config.toml
num_hidden_layers = 16
hidden_size = 160
num_attention_heads = 2
num_key_value_heads = 2
head_dim = 64
intermediate_size = 512
vocab_size = 3233
hidden_act = "gelu"
norm = "layernorm"
norm_place = "pre"
norm_eps = 1e-05
positions = "alibi"
qk_norm = true
attn_scale = 0.144
bias = "all"
tie_word_embeddings = true
parallel_block = false
init = "trunc"
init_std_qkv = 0.0341
init_std_o = 0.0382
init_std_up = 0.0341
init_std_down = 0.0
optimizer = "muon"
learning_rate = 0.00284
lr_mult_o = 2.0
beta1 = 0.93
lr_head = 0.00758
max_grad_norm = 1.0
warmup_steps = 38
schedule = "cos"
final_lr_fraction = 0.1
batch_tokens = 32768
max_seq_len = 512
doc_mask = true
train_tokens = 245400000
max_steps = 7490
dataset = "wikipedia_en"
MLP neurons of a small language model. Each row is named by its layer, matrix (down: output weights) and neuron, and shows model dimensions 0-159. Each number is 128 + 32 x the weight over its row's rms, rounded and kept within 0 to 255. Numbers have three digits each.
A block is one neuron, or neurons of one layer that tend to fire together. Before each block is what it responds to, as a language model described it from the Wikipedia text at the highest values.

Responds to: Mid-word fragments
L7.down58:143122113123103165071134107126154126080134080170122148051147107113130163091089106153145139110138122094132095108170128132154161108123089132107142180088176131139072115172150109112136123110108099144193158083159137069139172077134129140062197062190135144105128112086154112159103131155127186161073130203075130135114115215093106126173106151154128088148159067148122158166121100109148183114140154131119096122177150189099099093071190096116107110125147115150139147119129091093156147094172153
L7.down114:109156110119182115076082170173177110103137167126172086184107161164117045143081088166153103179137110149123087158080201088088156171109161075132123124048159119128172126133128154163167142104143157120120125128111124086117154165130151085139102149194235103115153079100122152077124119099123114107131147111114153096208128117186170157055099146114140132120167160119138128126146158112105149148075078089096102115088107142124142109144145092154101129136113135151166133128094124133155096080116109
L7.down191:079186167131107145159167139175111094127138162117101145095111199143147109109113111112159117150138081169106102129108155161127181145162139102152157190099160165110144058096093097150141125158079156109132101098107124107203107129036106087115124123114136104136103136157148097123071133149147171084117137131089114101153077105117114136135092177189153133094170162184082101162153119120170176141110062147121134153109162101141148117154045143152170075153127082124064128164108136111170099073188116
L7.down193:187086100077108128133135100166060113172119070173067159145126140113148181149108131188110112124187153075110158125153117098091139123154234160120131147178102144092100173147183079167138113131145130055176162151167107127167147111082101134176123145154086157065196132124162099130163124150164149106123080131103134134122142144130134136155143180168127097089173096084132094093106084114132130113114135139130068085146097112137148094099134106135103121109163195118096109124123121131145123081055090
L7.down213:158129181157119124129131124140138178164093077119137086087179089174133127158170103095121147107078150140100175153108134115078087165091091133115103099180132153188091118109151130112146136099196163192093159175078178120151125085106141050151122151124086151193093114106110136127115117185158114182139129188133114156142144096075109023074102153111152105083125116110062146124142097181101136151136131088123101157120163149152135124144124115083172115112119079106110090141132094149150159136173183
L7.down238:185121129099088151128127130119077135148127152098063073146157127127071117139129139158140107102181093085139140150157131157095128146170155144206092142154162116114108147145162169108125118073140134105210174166098144182099123147055119113156145052092050124150024144169134128134126147135197156129138107153140128119169115077127119181095148116148107149114123143132130124144061126098095077120146075103150129146058114188147088163102141148110139131128061088165158142113172126128093160096146137
L7.down445:101135119144114158057112130181137117132114202177110145112150124095121199109127150097151140129111097111122118107125128161131146114160134109159083140066104068102183133112167116095194136106084082160177156140121097194143177120188136181068152193138088098088154093116156147100169169126110124153098143102078107124148094175165119123123179092187153131179100173110133133110172067084087133158081146141125097061159115159086109140120131123102097130147116084132133138174169099067164122140091094
L7.down500:100089173131080111102126113119111162119173131116173128143138132162160073178121103132133064109147140162164164073102118073096128144113138141151129123088047080172147097116095113080104099089078160102149151144067100198193168161156141111118124101155139189098115141162144158188124125099098162126093180160111164186119098107152136123107085195159154165141156104142141105185095116129088125111155128105084182133143116117104094149121128079089122091107115170154075192089133184078144155094144151

Responds to: Name-completing word pieces
L7.down29:125119095078133132163107109142147158104115111103078135144120109089131167134115137204190135060154079113181087123150156154167124090154120171137075137148163115136153195148149122115125169141122113165088151139140086068042163075090116123075121131092085073078167157143108213104174127080091186151095051114176152173083132125190182151120130128105132146150155135104105195159143101124126136114155126118106119121178154143067116095125123135144103126151133157167130123174083117102111127101146136
L7.down124:192095092101133118136163111109079141193083092137121131154108146111108124128145135160148162150084089133105133130177097074149085123153148163125151124135140048159088136102134118124143105097076185159148112069118124142072108122076101113127113142195122117066145142148148147135139106091102153094130089038177131116169169151121157141152149152072123102133150171159100091129131170112130117124152092104170131151132173230187130144129092135121149163060133135135151107184165069056150161173102104
L7.down231:092133177015148146111117070179113122123114094160163149156142135063120166202126100088071246097089112141111104107123114119113113108116159143085107121127112165121135118137136164075118158157166121148141131119120092120126101101110136180131051147148118157124133136134126184106121191073119096172066119116140117137125093101160164112122161155109118121123203137168144152097124140146164185108165092088139177143169169146095126132159080079127122138148175103107165151101090073139124118167088132
L7.down293:176092156115118162107173170098130071127149081128129107168145113051169127160134161091111124071110126161171138108155174140179140123090124125105168076142087082193124174129122151082136142105106125071168160095130138157094128153186131135124151127104097092109082168155110194157194141163121155148189128165149125165168142092099090137135087150113117135137114122072069124092092089131103186104136121097099127141075112114112071134204121128135136134130126145181223115152099083097086111152098123
L7.down305:141048082151068126121143092142155125183135173203129104145134105133197098067089137171124137173111107102087080110133187121119104137091110218127127187142121144076175081092122143090155151144143182144197086110130135102181139165136145132156103072138118107152061085101108160080107116127139124204140142110156149143139107138067126182129140132098155116113149124100134057111184155115146154124139101070090157143092153090129157181138110163138169102117144130101138134166113091148109095114117134
L7.down426:132100046100127154150137129168125092166115122153129143170091162103126147166119079184143107099149047138166104132110194147173135082152154112184085140073213172154119132140152131103163135121116110153140096155076175128153105104132159113122167127121140125149136080109141083103078179181135128097130097169137102135173112176118133129153086092114047140087083180166102104090091097105092128167159129088112116173146165112142142093159091149098111166052118146176093150125148127081141187096116150
L7.down434:130111175078054091135165117133149146186149100128132097142132161027158147146153113170088145144111121156184127143149140129095101113159130117124151119179114088065160180134078161165136114214138109161163134184110098136130178082078115115103131130146127089173084156129134118064131098139160188140104129096145134136074117144080155082102180169134132077131141173104101163101117161120052155096143112117175152164143127131134144140125126094061110183118096141089139124144131075122146070095157078
L7.down455:164085143076145124101165132089159128158178132209129122184140132143115064118123181099136115089110062162129133091138121154196078120084133181167092121132133134128142134112096162146187113082147126139166157069123079116098068134115162124093147165122208144151091096180091127069157088134157147150111111080143126098125148106124144114084147102103064111162152135107141133047123117102187073154153159124210134141081125108177140121157084169121168119152108096102169172126113161126137131128097118

Responds to: Mid-word vowel fragments
L7.down6:047112128122166152102130100162135195138131089117100158102104073078088166137155140181128140129101104135108131070135082080135097121124069143165119103141165178104168203110130124140101123106127149121100137141172141150098110140097167175152095107119130126155111146128152135124132109069112161101101140120154109145112090198093098098168139147065086170210119094110137124107169229148188128126112149126103110123097133096135107158140043084125159205151142111130172179105114132164173123181108117
L7.down57:144123193132162159091077154130153159096171146161152117141198078124126139134130127113160133034116113153175137153099150118139121119152115136058109108207135147130125155166143137137126071090079165163156128067096112131107105164182134161160136135143122096125152156111101100097075150137144132172116094088127103148108132149089122115155060129111096116144122146124079153061119075132112168115173137131168044202125116112122162158129152113031087168137141178147082126147079124169117130181138089
L7.down149:146084157068108126160143098140157126154142059167154142089099100119086161122170085112177192160091058142139102123119132105125111169085179122065161144118116125080152127129102127118133134082170144141158116161131093130146158107103153086142132141111166067178166139111151106137130169084155159137188144071220136126131091107164142093126190122128088117166152125122078149183156105101092132121131136171116093141160147149077126084098074075108079152112141182171081097091109129158150174176108172
L7.down220:191115143160082101114095119149070152075078092121174082114102168141061154165129137184174061134138094101095055138162131061106158071111168143173089128147167108128155108106168089152089121200199134082091146140085123103128126147096121127114149195126088153131133141145149136113139165094165147193116133143165133116121125148055109141155156145151100135189174128072076115139124143124098121168131147104137139077150117124114142115128123111086113084117164148134102122188160136107127191107143190
L7.down228:169093138078042120178157142135165142122165105147122176105143149121135150101140071207061132066164133084145140092155088107115086129105121128139106111192096114132146143133112143081112133151092124144115178189127157100107156086135175110146188156157098072172132105146206111111089131124153156153142112114171079083136118095112108163141145140120079118184152160072102108104153092135180073121159118171119070067164112200121158157104119150092140159064133127118147125134130144089151140134145081
L7.down243:177107167083178100083109181092122090124107164122121161207137124161145076087146143139168152104116115132135202076170123134143127110144156106154107111167159107129096103182131117107124142099170101146115182118142124140126063149157086131091118140105161132112111117203129066059155172141135136184128141057148109123072148108103088131185089168127085161130103142129106128155165131089113166131104126162139101138071102127146174099174119097061166158163085136104123178124131156153075151089148051
L7.down340:108114143142176224131135078154085104102081141101123101070170094067114108112099173138183165139076097109145123094156103144157069123141078114137176163109129115140157119130148151171130133175184138110118125180130118124151098141132052162154161067090160121165185109114181138174121108072106097137157140132080114075122090153174136195143143109077163122107105098123104139124098131093203149053155108143078154148158125094161063171159123116149130154113108154147163153117093152097139114103134138
L7.down348:071132112029138132145115127149084114131106155209174142156118152073137203134142138193152090126126160123096157164154106133131112112138125200061183119146133095177130124143137177115107129098126114072116160143158170117113146143128097126076154112110153152102090120093180144116172181132073112095091130108099108128140114138157079144130149149106051102159114144147133100149141133117156143076109126123128088165129164146174107142091125147165103107124110047144091143171191106056162082131081191

Responds to: Main verb after subject
L2.down72:173097143131150129103095139160123112078164097189152103148166117170064178188121120063118101135126181084147113118174120132110144131078171122106086123195153136088180095150169120115163185089181111116075130101097118105124140134164183177098102152154093135143125157169082113104151120126182155121130169106085112129121099059134117177096091141129179114141090212079100147077120127125101159101122143122112156168083108119092101118108149136186108098088110123085144179058184128121120114133163153
L2.down147:161135131107152122183086127084119139119168105099131168144175153148119068125151140156176089135197119107140147076178113100133152151152138198142130110110150122095117145178126165114150171194160134139083119071145097091089136118103112057170137109103111231122129143151112130119144147054111121119102121108134060129075150084169190155140132148095090165168140119108153162122122154148184100123089069100072112094102176142138166145119074126106099147185117086138143133115107101077121203113122096
L2.down418:137138149099104160153128142121143109135152141172169118148153154126140121202140122118137113162160123094151142138184164174055116154113083171103145140094110086097086164110131101153104163125125205096082115136121167140158142143151160116098159122081072134125147095157171184089129157117102168184104184116136132195106076066145080160097112123079115147097131098116142172091149184103080138125071108142126154111120120061105081195081156138061085103084177121197120082111120137141149121151080144
L2.down435:121091146068114136163170151144160153184149149129083116152109140176113121175126148126142118162133120142097143147068148109158110177062164135096095148085111157099146117119165188118168117075172196091147142075124112102146125191129121169114167161125024138133136129065118125113107152099091172129123126128122107109149127080102117118140160159158143172103111152121140175129122137101081135091167192132064154129100156125129059197104173120124168133146032125178106115106126143112121082112070082

Responds to: Mid-word fragments, especially v
L2.down35:090115128117089155086159090066061107119137189120054116153155138155113124142085141165134112117065119161155133173139114110108100068139097122175092150095095140164131161126138161063147154165041179107131198078174146180094109176123126145156097147139129119162132130162110174102121114163112126124210100190158159100199105094111153141101079155132152075148092117118099102121151133115167187118103092133143113134124120180084142099158111112110111130136144148134122182090143101158141090180103177
L2.down111:127131127121099125106162148143126102147146227164118147108134102145091173109109079135115103168186169096078101095068138171147164113122145168085152128185078197139133115119132128130080136094114111196111174187131070128117150113111148111212145160118113171157092143152159146120144107159124130099123127123117141107179042136133116089083098139162064112117152041119097101115143148125073155111157159123123085133135168173106139095154135089033120129154128104106129165142121177136090093160136165
L2.down127:151183140154167157196130136147148094087135075128173137124167096129105171119206163120088155164149113136159095122132172146151120091129140057114190181095140121163126119175075126172107150108125096156128089119115152129153170082180111079142125091120102160151139135135119109178089069146091183113107158167164148130129160138177082134085071121084188100144141112164100157120166052127148105172113176099133084112141085118083120115125099093094087142118181139097139090111085133131152089067077117
L2.down232:109214143147110198149090102110126168125146133180127129078153087116109182136059085155128057051129152152092167181109108086155131092122121079107079148179099159118166138118151127124129135151110125126164172139145088181150107087108123154157146148101094126135129121108162105093108142088092171156176119128163122154166031094153151127102126131049192139145118090141087146164152082102141160136135169161095109121073135140118087181161156132081073153153118132071165125096150135135150144133119151

Responds to: Word-completing subword pieces
L2.down18:109115178141184121135106134089137148123066103160149171145143121131140122079105123147103142098162125095092159143101140089165168059110157168178138139114163133124117158102096101130090116206141121140201092191089117114128154178139142178126108038125165124106135092166142134159153114082079156111069102198133181106105162116098197114137124145173110124165088068102137172127083135130098106099132075132181171126098187124141168092111146113100173111187096113128154063135111149133109107137089105
L2.down57:070076102104150155218155085136128118155122071145096136143183179141145115138165113140089165118124046141148100123141112055131107190145141139039076145125167139132164095109108150101156184147171149146130167159127078157129155173157172147068096117141141169105108085129126135083087119102133145157088104062158071133158081138146119138177169147157086121139127135119146137112075175155100115161156124103145156139144102090136156126194140100132121128151138065086135163160097083084146117134095087
L2.down247:098161173129151116121110122149105136154096080138114092106172166129124146140162171119120071156121154135154113148112142080121207070124089186162127178125030063127149148119138157124122147147134112106137163141140165155066182112125125078126095131096047136117135119128183082161204112112129141143087177125142146133092109093148145189085108136125122097124179144221109077120116096107067087198170123133145111141069099124106093158107139124153078163102116099166130079103128155145129123137141171
L2.down485:112085078100147086137067133155126146140120115164062112136079171115113136171127073092075113119190107185057153151156116116187143165167185160094121112153140131158132132146108159099081203191071075078137119146121099110097114116155146098136093113160136139094134114178185128113094177080095091143140134140107175155107126171091147118080146147129156082187108119118156129086124182094104149105089105133178157151121109166176191111160124113099155122113109133197130149161079133122162135102092124

Responds to: Mid-word "ar" pieces
L2.down11:173090150072125123097081171158186143129110103164109098130093025125116162189186110133152144044175128136111144136090139136134142143091055177159107099127135152127033135167105073176083097120122145122111107141051118159135111117140160141099122132047087090112138182132116138150122120183137139136107088098130108168153094210141113126105135122135184136115125142140127145121183147172161112094125127095084178179135143148103135171193143126122157184117112120142120137149100144113103109158111119
L2.down66:150166138081090094120103168147129147166129118112160156100147079139102163122176104127099149095118132173112135148109163154097142102101089104125126140181132109097077091145133129070093144137121106118082126124166149133153160072175098123089096122131073075138108144092202098098140144144146102146104119143145167151114112217101080103153155114173124137121143134190122115123171162112148157062116137166137147151139114105101073112132136092122086154067087232103094094154231169129184142181082142
L2.down91:103108085124142156123069150149121108112124112112144177132178134115158121141184151098106111154085150148070109059098130131136099105118165071091072139089168136074130088164143110128082133147092134097132143084142149157164122122132062094140128167120128046161177158148108114086152134137122116190175092094123162107126155066118143179178092171152162126143182116066100150169115136142162179088128139154110184082130182165156135179050092164159169126136139134070145129104148123076118138091140175
L2.down208:108105096164135136108116134137117089164141137126114102181157145164159038112098117127085140093092113138150108104133127195119193113120077056097084162154176132102130115143126109127150146156084139114142172171148148208184111135101147148178147185127087112103146181066132138124106124180099103131098166146100147188119139095112103138158164126159147143041134085046102135140186118121126141117099158171075093114115128114167095052130188110127129127100151099119148139156218118131133105123104111

Responds to: Post-subject copula / of
L7.down5:137094148067094132159135144168015084129106092122097182153133131184157137137154183153106124105151144107111117149121148165074154083109134141159125123147120138158036158139107094122046142110091153157106139101102167182091158145103126110105128136137134054151150166095136107129147160106139202148134115098094133175126128101130134106158110139120059148125150124099122151086120108138117094189130154151208151085120079133070066106189126172102090110137156083177114136160146144162146120143186126
L7.down19:152113103121145138147115091160101109110176154106099085157122162125139187141164146110110196111106106100139168102159153102125138114087174089143128116132138163166125170084117154156137118108134110120099116162141128086119125180113116075174135125087086163114121145157144168121157094092084165096132153160032116143137170145133176194135051144111152205101089104137058182091112114085088180121128158117160123102101083112096134213110129097121070159151120138149164062118150131211120094098099152
L7.down207:086123138147109151090123122148178146084082112119142092113153102070137125176158091100089118111173154124120078127171152122184163097105090160121156146150199103083146095140141169143154103147150130164147111122145115115125060079088157112102119161074151172109142065108153104184093137162157154122178120148148090048104166118177172185118095174118169121153159101102134063167104078111176171147125066108088084137145125107159115103121131131165177130114145153079128123133105095125160065177186100
L7.down226:137103151128098121071133109144122158136107139176115183141140189138136139144155139118115101087124171155133085136106140104123128052115126110081120196103104170175121156156178087091161167165158164115094092056112183135108100154147144164122092167109112155177108123152099178167113166134091108150076136180158114159134166110127063135147103071179191114163150134136182176139089127126085101120091163105119160079103093068111109150093078132115051174125102147123142089131088140073189091141124130
L7.down233:114142130093126119131154112082116142143108106143095122158167144187122152141124154120084158106171069162135039129211133124157129094117086144157092196173070178166129171187158128145137162153144086136143133138084140133129152070105120157189125114126112085147135125117159102174139158145147124110132143107141119073090155138147128138155078148105085134075131137093093174134095164077144084135118069114154070132130161118096099164119085090135087179106127107125132163148115089176068107186214062
L7.down268:136104136197134154120087157115132138134110079128117069154121062142146104082079155107098107172152157127131156096112138186136126110061129079141144170188127083096086145107165106109109084185185131067092147144134112110116158091134147193110111155165142113175185113160165159099100130132119167107152105104124061098058118090121186153094197117189128149164121072092145162158151133120121111110063162093142174152136154136112081087100136131151116091147132138155142181147081128125109134176116191
L7.down373:166073166176083125176126109072092182126146122160087088178107130078123132146094107163143098192124096139141095128131120131176145099095133172159050182174069134147115112165150076150132169122086136104098075158151100093095097143120206102134160100112104157090135169071116154101148152116131160166148099125160138132105153134173143138137137119167089121086112163075119110072159119142110184104104119114170109070129189136131105180119115139131130132151145059139106097159146120186186065152091112
L7.down425:106131089077128156098126144126161058130154139151078134124163114117133112100117190114093128124160137177117099155140141144120105086086133099144102119127147157076120124121157076070171136107169150166139084164161099129137123109096108126066160180152152155164167084101141138143127149139111169113049174092144199203091177126153072099110106085105168155181092115142176162143114115179112117116134097066146095139078154090071106099149099144181172139143094164058089167109170107162172146125162138

Responds to: Mid-word subword fragments
L7.down65:150157130164217109125120143137090169124093122126113110118116167158168144112117123066166104103131140128094121150099147075135142117113142101113114131111161153120113199090135104074111181129098111122113134169055183109128140128153127139108124158057088141098127078161100103093160121060125164146095134190073105042162076107213127123206125132123110140140122149157103094110130139183167169132093124120118158077181189111136178082165141180111094092092162088105119136161143100117165149168126136
L7.down100:104050133208186093148191108167116127147125139178139091147093148164079115122143145110157193174101164152077109130129167146135109140128129107110085081099191134184136107105091133167113111152133124128122122126101168140045061139087169116150083095114140104119053171127079080125141101178129114141153133106126111129091176114174123110118128141187125149148112081126087121133149183109133113142090101155156143121151063140159127146137163121144192104141198052131079115138103158106112096122184131
L7.down277:164119104143146140123149102128117133231143137147116137143179113153166090162174108149156073105107059104148087108149105147084154084126120172121110091163156188094095065139119133218149114113110113143159165123098097129136107081076154137115155197178125134140136143126177134091208116100119150092112112175124091175102110119174090128087125096096080218157115101145095141158106079126129132105134120134145120134145041116117158126151124091085147111147152138078112123141139182086144126182074146
L7.down364:187170201149144126090091087146193096171075136094145106147166147107096146084126115045130093124103059170141103114065081134114122101124092130118158166155146131126136132125125109156178128162124118096112108090146138116110110182169143164117126085180177114169076139130144134166129096131133090152095148191221153112116137132104153168135098124117102090094142115186158163117125089139106126100117100119075082156103103136123097120197092148172084170150149150139145191095072172137098174103096132
L7.down446:153107195169164138153121082200120123158154141127101142160078166105194067121151124119097120128120120129137093103099153087163143148129141106153117134113106120084097095100121113124061136147125140152080124112137096135120111113206136174087137127150192136161134079160084177097100177136139132132146103131128116046205123110076164100095170137163107106150071126130130087147122179025133112116126094084157057053163131151129126167142127142093118147108127110128130183187112139136098172140167166
L7.down450:078127113152150156111126076176105166086127139145122150088129132082195122142092084140105160075151142114137176086148145115101148100165124155101070122086162138123135123153164130133075136201110122103163148100088130148149137131101124174103127152104132192039087182136125125071174095176081092137098131126122074080109105120131092117139114110133138157151117128177109162156167143154066152162107118098174104153149085148172193130109126184087102158099107117183132153165093204177120137049126117
L7.down475:164149103128118149137164078147118118093178061069160123112125172100137143171113222122104132140077106106159153114181137154114174142122159104129130121130066130130162065125136120119092119099083123120161151098134127112134031160108140124110140140103127105168149166146122135108112161192163150154103142139108118106096095139158165137084076111117120186139118136189148162159122139160104085169141106117162128099119223140085092049155114105073155159109177209143131107133077066125099155102092129
L7.down501:146103181140179088147169086112113148130125166084134106131172140110138085124108128137095130118147144149185145117176145068114117151160071112099093091137115139127099101160115080154144125108113135132131115197090167182092157095135129168116100114090113120085106044110080191111100124115116127165133104087110222133104147118105219131202146135123107125162200119126188111165162107088135172155096151118140115089113179145135099117094124114087080124169116091140144106180105192166111117186106090

Responds to: Mid-word subword fragments
L2.down0:064153180155132175122141115139101143135173106154078092150213247144143106124148092061117143166083072149179168159093157138133138184123144141041205100081082150132091113101092106077124149117108066159112183152136078177150075107193134115110148093124127100185152097183109105126137121148133154142130113111084162083178102097095150129147131142157129139094124125121153148113137076067124151144162155114132075157122099124137116123140129096086135147141117095118135150125134127131103134130111121
L2.down108:122126064129152165147158092157156093116140109102165102175184219103108115129076096123153139120127140160171125140139070102132126107128121079137088123147130182150186119180110098120120088105093096137144146185066190173157083137164139148106118088164128134145093124149148161150092173099098092110084094110142139092140109233131087150148066127084088127108071182064165140107150150146102094140120123131124123124155104121129164162140093127107187138142172128093155106214083112120150089113101143
L2.down216:085115080102130159183173154111089145118120088140152142172109149130150096172135049131175149141133153173161088095151134097098123174070058122139151113160071138122133143154165164089116161139122108142150114162109034159136119175058123149130197135136139127134163163118147110097098141113092157163090158047176132088146142202125141164107131149128129118119103135107081129103127192135140157138102132031117139119154148075085091165139114101165167129138172107120139128096083119107082103177119084
L2.down486:106093125076126130152140102127150175140054157114198135107162201151112145121104141091135192132102088062152091143194088156061086144102155129146104099136142124113164162128120141100056139132112157132140114142130090178116101144092109132155156099166143143163058146107132115118088163089114102155101105051155062099177121157103153132165159138138105158232158136132117152166136141111167136105146098115114089189174085098143153136146111135120128177094139066125116124084117114118096121172194128